Part of a small language model's weights: 5.36M parameters, untied embeddings.
MLP neurons of a small language model. Each row is named by its layer, matrix (gate and up: input weights; down: output weights) and neuron, and shows model dimensions 112-175. Each number is 128 + 24 x the weight over its row's rms, rounded and kept within 0 to 255. A neuron's up and down rows have the sign that makes its largest values positive.
After each neuron's rows, "fires on" lists the tokens most often at its 100 highest values on Wikipedia text that the model never trained on.

L3.gate326 [112 156 144 101 102  87 176 125 147 118 128 155 144 101 109 115 133  89 168  98 113 130 110 138  91 157 136 139  74 121 133 103 104 149 151 114 132 148 147 133 182 131 123 147 143 158 110 125 112 159 124 158 172 109 108 105 132 187 115 136 118 137 170 150]
L3.up326 [137  91 135 137 135 131 118  84 151 110 168  91 108  90 118 111 138 133 103  96 143 143 118 107  80 127 119 111 111 163 101 113 157 132 121 101 131 124 114 202 112 119  93 104 138 141 115 128 130 131 105 103 151 122 146 129 141 102 170 121 129 164  50 141]
L3.down326 [120 147 150 108 106 125 140 110 141 141 126 106 118 106 107 114 142 129  70 143 121  62  79  98 141 165 123 101 165 121 170 154 117 123 127 137 163 138 150 111 129 139 119 104 103 142 144 123 123 159 139 145 133 149 107 124 111 141 133  88 127 139 124 119]
fires on: "z", "er", "k", " (", "ö", "en"

L6.gate117 [136 102 133 100 120 129 102 144 139 108  72 111 167 153 104  64 120 145 130  85 104  82 111 154  87 144 121 172 134 100 133 104 103 103 142 101 158 117 103 195 155  89 123 109 121 126 117 200 155 117 146 134  98 110 126 144 131 106 113 142 149 130 130 152]
L6.up117 [138 119 129 112 129 138  94 113 140 101 162 123 140 197 144 110  86 138 119 120 137 101 127 128 144  90 103 137 141 142 140 151 133 117 112 109  61 160 103 124 101 153 138 165 138 116 140  76 141 111 133 129 131 147 121 132 118  88 119  94 117 159 126 104]
L6.down117 [154 106  91 109 114  51 119 172 113  88 148 138 108 156 141 130 139 129 117 132 113 105  93 117 138 133 132 134 124 137 129 139 147  93  87 122 139 177 134 132 153 138 140 131 121 133 112 112 131 113 105 112 141 132 107 145 138 110 123 123 149 174 134  92]
fires on: "ut", " took", "ing", " take", "ur", " Go"

L6.gate310 [102 170 141 153 126 154 112 133 143 156 134 112  86 143  81 133 123  88 147 166 183 145 139 145 144 101 143 131 168 107 108 129 128 134 129 130 142 131 126 128 153 201 165 174 112  62 102 100 115  81 138 107 114 140 150 138  96 116 140 106 149 119 101 124]
L6.up310 [137 132 121 137 159 109 148 128 105 123 167  91 175 136 123 152 153  93 141 113 125 154 125 159  82 140 131 129 138 138 101 123 112 169 121 153 119 113 159 157 131 111 129 147 160 151  87 126 112 105 119 125 152 129  80 146 142  75 117 125 123 170  56 115]
L6.down310 [102 138 128 170 131 153 131  86 132 152 120 134 127 112  99 139 114 164 145  96 147 154 110 139 120 125 123 129 125 163  93 107 103 147 138  82  98 149 178 141 125 151 116 131 159 128 125 163 100 182 118 131 152 137  95 108 111 117 126  75 101 142  90 154]
fires on: "or", "er", "un", "af", "ov", " Super"

L8.gate414 [ 99  71 162 132 128 166 139  75 133 179 159 118 127 154 122 134  85  91  83  77  95 124 123 174 135 149 155 164 140 163 154 123 129 111 102 120 110 150 105 143 140 112 116 170 160 124 129 146 144 107 144 122 143  97 123 116 102 184 190 152 117 131 138 114]
L8.up414 [147  80 150 127  96 107 142 149 140 126  65  85 108 125 113 146 144 141 115  83 202 138 146 116 147 137 134 148 115 141 128 141 123 130 116 140 152 157 133  88 134 123 138  99 121 126 121 182 172 101 167  72 131 138 144 111 103 153 149 124 143 152 135 170]
L8.down414 [145 138 106  95 110 127 161 158 121 136 117 125  95 152 151 127 141 163  92 129 146 122 111 130 115 159 157 190 144 161 106 136 130  89 113 160 158 141 108 102 112 108 135 110 115 122 116 141 122 128 150 167 105 124 141  89 157 166 113 118 109 168 131 106]
fires on: " un", "an", " El", " al", " ex", " s"

L7.gate162 [145 192  36 118 130 134 161 103  52 103 159 128 178 109 140 128 142 130 123 137  94 129 124 129 162 135 166 106 135 133  96 172 122 140 116 162  99 137 124 132 104 114 117 152 102 118 150 111 128 125 166 137 128 113 126 120 124 139 150  89 128 115 118 100]
L7.up162 [148 192 104 147 114 130 111 124 124 120 169 164 117 123 113  92 113 133  87 110 107  90 108 167 170 110 112 157 163 111 131 138 113 123 130  75 129 118 104  84 140 112 108 138  63 156 136 127  83 132 136 125 112 131 140 174 169  82 115 174 134  96 138 128]
L7.down162 [105 177 106 160 147 158 159 110 167 122 136 143  86 118  77 146 173  95 142 120  70 120 101 117 149 145 132 127 105 103 118 164 136 117 150  93 104 125 127 132 124 122 132 151 125 112 124 115 121 123 117  96 111 109 110 169 147 124 123  96 139 133 115 138]
fires on: " I", " Phil", " Roman"

L6.gate238 [146 143 109  97 102 136 106 102 124 120 172  98  94 138  99 116 150 163 148 141 111 116 101 113 131 124 121 145 123 116 131 136 139 130 152 129 126  97 119 115 116  87 133 134 132 100 152 181  99 147 127 120 187 139 107 158 112 184  91 115  94  93 107 123]
L6.up238 [120 138  90 140 112 117 118  85 142 105 135 179 169 133  96 131 142 125 166 110 125 124 146 166  88 115 115  98 124  93 131 151 122 129 117 139 148 153 161 106 145 115 135 168 149 106 167 129  83 121 125 132 124 119 125  93 134 122 153 136 132  97 110 123]
L6.down238 [123 150 112 102  93 157  98 103 135 100 151 105 107 104 116 113 148 177 154 108 147 134 147 103 144 171 118  76 115 177 167 146 144 166 109 156 128 113  90 112 137 114 137 160 145 130 164 127 157 135  84 137 102 144 120 141 132 153 133  80 158 104  91 106]
fires on: " L", "L", "-l"

L8.gate342 [114 108 128  98 107 120 109 125 131 140 125 138 133 179 142 158 118 142 102 131  81  90 162 161 116 110  87 147 145 123 171 140 141 140 107 143 137 111 144 115 123 106 107 139 128 135 179 124  94 154 125 155 160 131  85 135 163 160 134  66  94 120 119 165]
L8.up342 [101 130 133 118  82 134  89 138 128 107 159 149  97 138 113 100 170  65 142  87 144  90 141 115  91 146 110 134 149 158 107 147 102 130 114 139 112  94 105 125 144 105 133 147 125 111 137 148 127 126 111  50 147 106 121 138 105 164 101 111  84 100 132 133]
L8.down342 [ 88 119 118 132  75 185 114 137 140 113 141 150  91 146 102 124 155 164 136  84  88 121 111  76 144 102 139 153 153 152 125 143 117 128 113 114 137 135 109 109 130 104 136 139 157 130 177 137 105 126  79 153 108  96 143 139 106 140  99 135 129 134  82 134]
fires on: " L", "l", " str", "str", "st", "-l"

L6.gate348 [115 119 137  90  97 140 121 145 123 106 145 119 104 132 136 150 106 152 115 128 138 136 120 147 107  97 148 110 116 106 151 140 119 141 130 119 136 113 164 178 101 161 125 136 163 116 100 127 131 118 147 126 112 126 168 156 168 161  97 156 160  96 181 114]
L6.up348 [154 153 127 160 143  77 131 118 125 120 123 111  92 101 137 132 151 104  95 158 111 152 105 138 110 118 119 142 133 139 164 151 151 147 142 156 129 118 186 161 160 136 121  81 115  92 116 117 112 136 148 112 113 144 168 136 141 117 128 127 137 123 155  83]
L6.down348 [110 107 144 120 133 141  84 139 141 134 130 164 113 140 125 158 129  84  77 137 116 141 140  94 126 160 128 159 165  98 150 138 125 141 143 101 138  85 150 153 170 140 126 103 140 118 128 124 120 131 168 102 143 108  95 147 125 121 140 132 115 153 113 103]
fires on: " do", "one", " no", "I", " one"

L6.gate28 [160  84 153 106 122 161 114 109 153 120 156 147  81 142 135 135 123 126 118 128 125  73 148 180 167 194 129 129 136 135 102  84 118 159 107 147 112 136  79 157 157 150 121 103  99 115 151  94  96 128 175 157 120 116 125 110 101 126 170 109 127 141 130  94]
L6.up28 [138  91 111 121 146 130 128 116 175 121 140 116 135 151 126 150 135 149 124 124  95 116 120 127  84 165 139 144 160 111  75 145  84 138 123 149 131 152 147 106 145 169 112 106 136 112 119 148 128 115 169  87 140 130 141 129 164 132 122  82 135 149 110 120]
L6.down28 [120 129 111 126 133 173 171 101 115 146 108 183 169  88  98  59 123 101 168 116  84 140 131 108 142 112 127 136 114  71 153 143 120 141 114 111 111 138 136 141 166 130 100 101 137 132  88 141 108 126 120  94 157 113 130 101 100 137 132 102 150 130 132 140]
fires on: " and", "ly", " same", ",", " of", " such"

L8.gate23 [113 128 138 109 145 101 131 121 156 144 117  88 140 126 107 122 108 135 123 121 144 143 157 149 112 131 144 121 127  95 150 135  76 129 122 106 166 144 129  88 185  86 117 167 113 117 134 101 132 124 138  84  86 159 132  83 120 121 119 159 114 147 115 115]
L8.up23 [ 95 119  87 147 160 130 119 125 109 172 126 137 148 119 123 140  91 126 127 105 122 131 152 104 148 111 115 147 152 182 161 116  93 146 133 108 110 113 149 102 134 129 160 128 138 124 111 132 130 104 146 129 149 106 148 166 103 127  95 173 103 144 112 141]
L8.down23 [111 104 121 143  72 137 102 143 137 101 112 124 144 124 152 142 154 161 100 128 146 107 113 147 145 103 131 110 128  61  96 124 128 179 131  96 128 147 135 142 133  95 144 100 116 100 151 110 128 118 138 127 160 132 136 183 145 141 126  86 131 148 118 139]
fires on: " K", "ay", "w", "am", "k"

L6.gate198 [117  84 135 139  79 169 146 109 118 206 131 148 118  88 106 133 169 154 121 108  96 150 123 143  76 153  73 106 115 112 150  81 144 127 154 122  99 116 112 121 126 134 137 138 121 115 111 118 146 176 145 159  91 113 106  99 122 104 140 125 129  98 126 137]
L6.up198 [118  97  89  95 140 138 134 151 142  89 176 126 162 102 137 138 152 149 131 141 118 104 143 124 139 102 151 115 105 109  81 122 138 114 109 122  81 130 112 107 190 124 129 126 100 129 121 114 141 134 122 147 127 157 170  93 163 133 163  92 101 133 123 126]
L6.down198 [129 101 118 163 135  81 122 180 118 137 191 138 141 114 143 162 129 108 100 156 164 125 152 160 136 141  83 129 157 107 131 162 128  94 118 120 121  74 158 144 102 127 149 146 187 106  94 147 120 137 115 110 163 119  83  95 127 117 148 132 125 141 114 147]
fires on: " and", ","

L8.gate188 [151  88 146 126 174 124 129 136 162  95 120 120 148 177 129 112 154 162  96 108 144 119 130  96 132 146 102 119 143 145 122 165 148 154 117 128 109 107 119 210 160 147 112 116 158 132 121  88 136  93 121 143 159 164 143 112 172 147 124 147 121 152 134 124]
L8.up188 [179 110 101 117  81  98 138  83 147 141 111 149 112 119 164 123 118 120 128 122  89  56 144 151 100 106 142 161 129 146 143 123 142 136 155 136 126 115 132 169 144 100 139 119 174 144 125 138 204 147 111 171 155 117 128 134 139 132 167 109 121 139 150 133]
L8.down188 [162 152 124 106 152 115 100  95 144 114 132 134 144 127  98 124 125  97 158 148  89 155 142 147 109 179  99 116 131 154 119 138 154 157 148 129 122 105 115 153 147 137 114 109 161 134 141 168 171 117 133 118 130 136 121 118 135 108 105 121  95 112 138 105]
fires on: " V", " D", " adv", " add", "D", "ct"

L3.gate207 [ 78 107 112  92 122  95 109 112 161 152 152  99 139 127  83  98  98 145 119 109 122 125 117 136 119 170 143 180 119 117 140 124 123 181 142 131 141 135 127  95 142 134  93 128 104 131 133 139  98 157 141 113 118 134  98 128 151 114 113 100 105 141 171 100]
L3.up207 [157 159 138 141  85 118  81 140 186 169 163 101 105 164 136 144 132 123 132 143  98 103 191 144 117 112 158 174 110  96 105 137  97 128  86 121 155 128 163 103 121  89  69 159 133 132 130 135 139 124 120 118  99 157 131  85 143 139  96  77 132 136 142 173]
L3.down207 [116  86 128 125 125 161 137 145 122 171 110 131 167 147 130 127 128 136 121 156 103 154 121 143  85 145 138 129 143  83 122 116 143 153 104 186 147 163 153 125 177 155 129 103 119 137 158  85  95 148  97 150 120 148  84 142  87  89 111 162  95 146 177 178]
fires on: "or", "ort", " Mont", "nt", " Tor"

L8.gate366 [158  82 137 135  94 156 138 134 136 119 190 131 138 151 106 120 146 132  85 155 124 104 145 100  81 105  84 134  96 133 105 113 113 174 122 132 164 115 102 130 159 118 115  78  86 164 134 124 152 216 129 137  89 151 149 142 175 158 123 103 162 125 150 117]
L8.up366 [126 125 105 106 116 124 124 128 124 123 135 136 113 103 123 124 146  93 110 143 167 165 136 109 133 184 134  88 133 157 133  96 142 122  99 115  61 167  87 167 113 172 149  90  95 120 127 127 143 136 144  85 133 147 136 123 149 137 142 112 172  94 121 129]
L8.down366 [127 109 115 105 143 116 151 128 101 140  98 136 101 168 169 164 134 128 143 139 144 150 102 161 116  90 138 141 168 128 168 113 136 133  79 146 116 139 112 178  99 109 101  98 181 134 198 148  97 101 112 119 138 141 114 126 177 133 103 114 127  97 107 115]
fires on: " and", " ", " until", " to", " since"

L3.gate457 [ 98 120 113 132 122 139 101 144 151 159 116 135 164 120 150  61  98 105 142 136 102 134 118 142  81 146 112 147  67 115 146 129 148 138 148 133 162 124 152 158 139 103 157 141 144 110 149 145 159 186 141 139 161 159 127 126 121 125 104  90 103 148 136 165]
L3.up457 [115 141 171 140 120 159  98 157 122 168 151  95 136  75 106 116 144 150 120  99 113 117 116 119  64 121 139 115  85 123 121 115 167 117 158 134 119 118 131  93 116 108 156 113 168 126 146 119 104 145  98 121 126 118 109 130 139 138 112 132 113 131 140 191]
L3.down457 [112 160 132 130 123 119 184  98  94 163 115 146 141 146 135  58 102 112 111 105 140  79 134 130  95 154 116 176 174 137 119 135  66 146 106 146 138 198 122 131 107 153 116 155 160 169  65 124 114 136 101 141  88 116  82 126 129 143 121 118 176 125 129 128]
fires on: "en", "n", "z", "ific", "in", "eng"

L8.gate294 [ 89 148 102 153 101 154 144 119 120 140 126 103 128 170 158 136 125 150 138 133 155 140 151 134 104  78 145  98 145 140 133 125 126  91 181 164 154 135 136 125 158 119 144 125 109 122 123 134 143 140 119 133 129 118 124 112 117  99 168 126  90 129 118 141]
L8.up294 [188 180 132 117 154 112 133 143 122 145 179 110 150 123 132 104 160 159 131  97 168 136 158 131 126 137 128 144 151  86  95 116 110 102 110 146 141 101 131 149 151 178 120 151 174  92 155 114 146 116 104 119 116 133 114 170 133 133 104 135 191 131  92 140]
L8.down294 [102 106 133  89 121 125 153 117 149 181 139  87 104 150 127 129 124 144 144 135 186 113 143 113 117 105 128  94 143 141 170 165 128  86 116 114 118  75 108 125 107 149  94 125 101  98 147 157 161  99 156 145 139 124 122 128  80 127 179 118 119 149 135 126]
fires on: " A", " b", " a", "er", "ru", " Super"

L7.gate451 [107 113 129 182 137 128  88 163 134 127 138 160 113 145  95 152 111  85 132 146  68 136 123 125 154 111  99 165 106 142 128 143 156 148 119 135 147 136 126 149  95 129 139 119 139  92 151 119 100 112 103 110 130 144 128  91 145 136 140 167 115 159 125 127]
L7.up451 [ 95 151  94 146 131 113  91 132 144 145 128 106 127 143 124 130 138 119 104  99  86 116 134 127 139 127 149 173 181 159 149 102 194 141 139  91 151 139  79 160 130 116 100  81 120 120 128 114 115 151  76 115 145 135 127  99 151 110 107 113  81 161 116 142]
L7.down451 [ 94 114 115 124 122 112 103 195 135 111 157 115 136 155 120 129 136 152 140 133 124 120 161 102 136 132 141 155  98 130 146 143 122 152 157 166 175 123 147 129 106 135 127 111 112 111  98 155 131  97 109 134  87 132 115 147 132 143  92 117  88 132  93 107]
fires on: " T"

L8.gate144 [119 177  85 122 115 129 165 174 101  99 136 127 116 112 154 127 114 184 130 127 124  90 130 135 117 129 113 146 139 126 150 123 179 122 135 118 113 140 112 140 142 112 114 131 104 138 132 114 115 167 140 146 135 128  54 131 123 175 153  83 168 100 149 173]
L8.up144 [114  86  93 158 121 127 142 175 150 136 119 123  89 144 117  68 133 142 104 108 106 150 102  76 126 123 120 163 133 115 106 143 109 122 157 137 141 109 168 170 163  97 121 143  78 103 110 171 158 142 160 141 115 159 120  91 129 122 139 106 163 126 113 118]
L8.down144 [124 100 110 133 118 133 153  97 137 105  85 141 155 128 148 143 101 144  85  87 145 103 104 138 165 167 149 169 105 132 134 162 141 127  92 131 132 104 114 156 137 105  87 147 140 149 101 126 120 115 131 151 114 156 126  78  93 103 142 116 136 139 124 162]
fires on: " n", "n", "e"

L6.gate217 [131 102  86 138 127 115 140 102 151 132 127 156 143 158 176 149  87 132  99 112 132 103 152 137 118 105 128 132 163 126 120  99 156 121 132 109 134 127 137 140 166 131 118  99 159 128 155 113 163 113 150  57 107 160 108 156  94 130 152 138 133 109 128 109]
L6.up217 [142 138 167 129  95 137 128 119 131 136 110 124 144 181 120 120 116 109 163 102 110 137 116 127 124 111 130 152 152 140 147 130 139 140 112 105 131 121  89 121 142 140  89 150 124 163 139 107 162 112 121 122 153 100 158 134 108 146  80 134  84 118 119  88]
L6.down217 [ 88 136  93 109 109 110 137 120 174 122 150 109 108 162 165 118 163  97 100 121 162 132 113 135 124 175 169 118 168 104 131 140 113 102 135  99 112 150 143  91 158 137 133 116 141 180 126 122 143  95  99 111  91 103 134 155 121 101  96 126 125 110 130 128]
fires on: "c", "l", "it", "m", "r", "n"

L3.gate215 [143 118 125 131 137 126 133 176 153 139  97  88 160 127 111 154 100 140 130 113 160 151 102 163 146 140 150 124 126 137 129  92  68 152 139 119 110 125 113 125 129 133 120 164 147 110 120 143  88 109  99 121 170 113 125 112 146 167 131 127 149 134 138 147]
L3.up215 [ 94 103 130 155 155 175 161 129 124 128 118 136 117 137 103 169 115 115 155 144 150 187  70 138 140 122 142 133 167 130 122 126 137 113 111  88 179 162 141 159 116 160 142 137 105  72 132 107 118 111 116 114 184 115 125 138  96 161 109 156 118 129 129 121]
L3.down215 [ 99 153 109 152 102 105  87 119 103 105 120 183 123 114 153  93 164 118 156 107  83 113 124  84 154 164 110 100 140  70 140 120 165 146 129 135 125 144 140  86 142 134 132  86 144 110 124 121 134 156 125 152 144 156 134 109 114 145 146 117 148 101  71 139]
fires on: "ch", "ag", "ent", "ing", "am", "ay"

L3.gate245 [110 153 129 138 115 117  84 174 132  72 157 143 123 150 163 138 147  97 119 124  98 133 157 175 119 119  83 103 142 107 142 127 139 158 120  72 104 141 118  58 144 129 144 152 126 134 143 105 115  82 151 135 115 109  97  97 117 123 118 110 125  80 159 140]
L3.up245 [119 151 126 131 158  57 101 132 115  96 137 144 160 136 182 112 131  95  86 158 104 160  98 120 117 111 117 101 104 142 129 152 114 178 138 148 127 154 120 142 143 116 122 154 202 137 140 145 166 154  95 115 125 145  91 130 148 108 122 144 110 116 136 107]
L3.down245 [157 117 127 166  87 156 114 101 155 168 144 136 101  94  88 117 163 129 127 102 121 167 163 102 145 119  80 136 118 115 146 135 141 125 140 187  89 121 126 156  90 100  84 116 105 164  95  93 148 150 162 135 134 116 157 108 135 123 150 112 139 124 154 207]
fires on: "arg", "ul", "or", "ol", "un", "act"

L6.gate408 [147  60 128 127 112 124 125 128  68 111  75 138 135 112  82 152 143 114 137 122 106 157 153  77 165 130  87 142 144 137  96  85 158 139 134 150 155 111  98 159 129 178 106 140 112  96 117 103 128 155 106 150 112 174 135 131 163 120 148  99 102 143 128 114]
L6.up408 [129  71 135 107  93 142 141 109 119 139 150 153 125 149 126 143 182 152 156 119  98 140 129 130 136 159 152 119 134 107 110 164 106 159 131 120 174 126 122 122 162  85  80 153 109 185  95 133 146 100 112  95 153 141 152 109 129 127 145 112 149 126  89 139]
L6.down408 [153  94 154 118 165 111 141  98 134 124 108 129  79  93 161 172 144 144 117  89 177 116 146 121 122 113 117 136 146 120 133 102  94 144 125 123 124 109 147 107  95 129 107  85 109 176  85 148 157 128 162 163 155 151 128 137 156 113  92  84 124 131 172 116]
fires on: ",", " and"

L7.gate381 [102 167 112 105 122 136 104  93 103  92 163 134 121  99 180 151 131 164 157 177 157 125 130 124 142  91 120 114 123 126  75 131 131  63  86 116 157 151 142 155 106 157 121 107 116 111 145 130 177 143 133 122 141 155  89  67 113 127 126 138 131  90 112 130]
L7.up381 [114 156 120 137 112 123  92 150  87 139 117 115 144 142 160 158 126 167 113 207 100 162 126 134 144 130 111 104  96 122 118 179 104 122 137 134 117 128  91  97 117 121 106 120 106 148 129  97 145 154 153 127 110 129 110 120 152 124 141 142 109  85 113 123]
L7.down381 [125 166 136 111 145 130 129 134 147  98 175  98 173 105 138 129 151 148 145 157 122 153 122 115 191 150 117 140 139 118 158 175 105 108 117  88 123  89 169 100 111 102  95  96 112 124  83 113 174 123 127 126 117 152 116 126 143 188  80 147 157 133 150  94]
fires on: " rel", "p", "l", "-", "oc", "re"

L3.gate91 [111 112 114 110 130 143  82 106 113 145 152 117 128  63 116 132 152 163  78 131 119 144 138 129 125 134 120  86 105  92 151 154  94 147 120 121 120 122 122  74 125  97 127 145 140 133 118 107 110  72 131 149 139 128 143 126 115 168 150 136 162 115  85 142]
L3.up91 [131 115 152 129  77 167 134 101 140 104 156 132 125  92 129 137 109 133 113 136 144 164 117  92 149 103 144 136 156 160 131 139 169 152  90 151 110  88 106  93 110 117 132 119 121  97 150 137 111 129 119 123  94 157 107  94 148 143 138 133 129 188 118 130]
L3.down91 [135 133 160 111  95 104 149 144 139 120  81 126 136 126 144 110 136 145 145 154 158 135 139 130 124 134 130 138  83  92 130 145 112 118  46 116 105 152 174 160 144 148 166 123  97 160 119 147 118 121 107  87 118 101 106 128 143 110  96  86 102 110 157 125]
fires on: "ac", "ott", "p", "or", "t", "ant"

L6.gate300 [124 127 115  90 150 138 137 142 117 113 137 125 107  72 139 120 125 194 130 106  76  74 145 147  80 152 132 107 135 143  99 153  95 129 109 159 133 141 142 165 101 132 101  90 140 104 100 135 110 157 176 138 107 128  92 148 112 155 108  92 147 108 134 121]
L6.up300 [168 118 126 155 179 144 180 116 161 107 135 170 113 106 130  92 134 129  93 106 146  90 121 146 133 113 108 126 143  96 157 126 139 130 102 121 120 119 146 114  83 117 111 122 161 134 159 125 123 155 142 134 142 130 136 146 126 138 110 122 121 171 116 116]
L6.down300 [161 165  77 109 149 124 116 155 131 102  84 112 111 108 131 122 186 180 106 125 143 113 133 151 126 137 158 139 140 134 115 105 123 135 138  98 156 141 186 133 116 125  93 121 135  89 119  95 133 102 140 124 128 145  95  98 115 121 133 141  81 130  94 123]
fires on: " I", " port", "f", "ou", " sur"

L8.gate397 [148 135 156 108 136 162  99 136 157 166 140  96 161 132 126 112 155 108 121 144 140 115 154 121 153 125 102 116 129 105 106 103 116  92 110 164 103 143  95 143 159 169 147 135 137 104  92 101 116 140 106 165 131 151 168 111 145 127 193  85 126 143 148 119]
L8.up397 [143 110  94 116 115 114 106 134 129  68 168  94 145 131 130 142 143 140 134 130 114 119 141 144 132 155 102  87 136 123 100  98 118 139 127 132 196 126 145 139 124 138 176 168 121 153 124 104 142 103 174 148 111 112 152 144 115 149  80 116 102 149 125 128]
L8.down397 [151 145 136 105 120 164 103 152 132 139 133 126 139 174 118 127 146 118  85 140 130 120 160 113 168 140 124 118 114 125 125 131 151  92 139 162  85 116 105 146 156  97 155 109 123 133  90  87 123 141 131 159 132 158 161 106 123 114 162 119 156 117 134 147]
fires on: " of", " and", " on", ",", "ical"

L3.gate456 [157 121 107 114 119  63 137 148 145 124 139 121 137 121 193 148 184 150 126 104 160 147 168  56 104 132 145 112 154 145 116 103 143 134 128  99 129 120 146 126 126 115 126 125  81 123 123 136 105 127 127 143 161 124  59 127 126 136 121 144 128 164 133 131]
L3.up456 [138  87  85 135 157  94  89 116 117 126 125 128 149 119 169 124 145 156 149 125 100  91 144 106  90 138 104 113 142 142 131 142 131 115 168 148 119 137 118 169 156 126 111 125 170 123 109 124 136 127 159 119 156 153 119  97 154 134  95 141 167  93 130 123]
L3.down456 [159 154 114 144 115 110 125 189 182 121  76 149 124  93 145 135 105 142 138  90 149 177 150 153 123 170 151 109 129 104 126 101  81 133 119 133 126 155 138 121  92 122 100 109 114  85 129 140 135 137  85 139  97 122  96 115 126 117  99 160  96 118 112 129]
fires on: " f", " n", " o", "e", "y", " s"

L8.gate230 [113 102 121 109  87 119 176 153 146 188  92 108 118 118 121 131 165 135 139 144 132 112 115  99 154  93 117 142 133  89 132 150 157 122 107 132 101 126 100 161 161  93 118 101 164  86 139 105 133 125 135 113 104 142 136 122 130 158 129 165 148 130 137 142]
L8.up230 [105 178 107 146 127 144 123  63 180 162  97 115 141  99 149  98 143 115 137 117 150  94 144  97 101 105 152 128 106  62 150 161 118 137 131 145 140 119 108 137 166 173 159 126 137 125 138 116 125 128 109 137 149 139 166 138 154 109 146 159 127 113 124 133]
L8.down230 [161 142 151  95 149 116 142 148  99 145 112 117 161 120 117 140 196 122 150 179 154 131 126 127 151 133 163 114 116  82 117 132 121 164 118 162 146  94 112 132 128 110 112  98 144 102 116 156 158 108 132 112 147 112  79 111 157 133 165 119 138 101 124 136]
fires on: " bl", " fl", " Bl", "l", "y", "c"

L3.gate408 [117 132 128  83  95  80 139 103 106 105 163 143 136 126 171 138 118 144 182 109 111 181 101 135 157  89 156 160 154 151 111 144 126 112 149 146 152 130 132  95  95 124 160  62 127 102 135 133 105 132 151  90 109 141 131 127  98 173 117 134 141 113  95 150]
L3.up408 [104 126 120 183  96  94 165 104  95 109 136  82 115 120 126 148 123 133 121 118 140 140 139 117 161  89 138 122 107 151 145  75  93  88 153  91 155 136  99 166 139 135  98 119 135  89 158 133 110 120 131 123  62 114 117 155 126 123 127 123 101  82 144 125]
L3.down408 [130 175 124 111 165 130 117 123 125 142  95 139 118  62 125 141 135 148  75 148 140  94 177 144 143 186 113 127 137 145 124 104 124 103 150 124 138 131 118 111 151 132  93 138 154 126 131 155 137  89 149  99 115 109 106 128 118 129 137 158 129  96 140 107]
fires on: "ed", "op", "ated", "ir", "ered", "ited"

L8.gate371 [136 123 137 141 173  63 132 118  88 135 148 170 161 141 111  91 152 173 135  98 164 121 159 169 190 103  98 138 119 130 129 111 120 102 119 128 106 129 107  99 144 167 116  94  99  91 132 124 121 172 113 102 132 163 102  74 149 168 130 123 158 129 152 143]
L8.up371 [130 131 133 135 145 183 105 145  86  90 111 127  86 127 132 123 116 136 166 112 180 142 101  96 145  79 101 120 147 146  94  73 143 136 149 150 143 115 139  88  74 132 130 178 120 103 137 145 129 129 110 107 141 106 138  60 167 133 135 146 106 125 128 154]
L8.down371 [122 167 113 125 117 110 102 138 134  88 113 144 104 127 151 109 133 130 132 123 172 170 153  83 104 113 161 178 179 102 180 108 149 167 140 134 167 118  92 107 135 137  97 111 108 105  92 127 121 137 151  98 144 103 133 117 121 143 104 130 169 118 140 112]
fires on: "m", "re", "er", "ud", "ol", "ab"

L7.gate453 [148 161 142 127  96 132 138 121 117 157 105 108 137 145 148 152 167 117 146 160  87 144 111  68 160 125 145  97 127 157 119  97 162 164 158 162 133 131 121 138 112  77 122 142 159 155 136 174 148 107  75 129 110 142 135 107 148 129 155 102 111 150  99 125]
L7.up453 [150 157 139 138 112 123 114 123 105 138 153 161 150  85 120 160 109 171  89 137 156 166  97  94  86  89 101 148 103 120 141 146 118 124 140 121 116 110 147 170 121 155 109 111 121 169 128 137 116 101 156 133 128 142 137 126 146 113 104 175 120 163 144 133]
L7.down453 [132 120 116 140 143 151 167 104 143 104 127  83 131 117 101 112  89 157 100 114 107 106  73 156 126 124 138 147 118 147 136 178 143 137  98 168  99 146 151 123 144  77 117 195 166 139 112  91 126  98 108 142 118 129 124 159 109 111 100 140 135 147 105 127]
fires on: " (", "r", "2", "per", "^{", "/"

L6.gate169 [140 164 106 124 131 125  86 175 115 130 138 158 115 121 170 140 132 153 147 132 155 164 145 119 144 153 125 133 131 107 135  72 100 151 164 154 125 152  99 121  98 164 125 113 118 130 179 160 146 133 167 130 126 124  99 107 147 110 108 156 148 142 112 126]
L6.up169 [129 149 134 150 109 144 117 158 153 137 114 146 107  91 125 114 157 132 140 149 128 139 111 125 119 106 145 115 159 147 111 111 102 104 116 149 141 178 102  92 131 162 132 102 126 147 158 173 169  80 108 127 180 111 153  94 138 141 106 117 134 106 142 177]
L6.down169 [143 125 146  94 201 118 123 112 108  78 117 114  96 153  98 125 129 127 149 168 170 129 142 104 156 132 104 127 138 120 118 169 110 139 153  86 121 131 125 152  85  91 139 124  85 115 156 125 130 149 173 102 181  73 116 132 111 123 127 158 165 140 108 122]
fires on: "m", " m", "ens", "k", "re", "ul"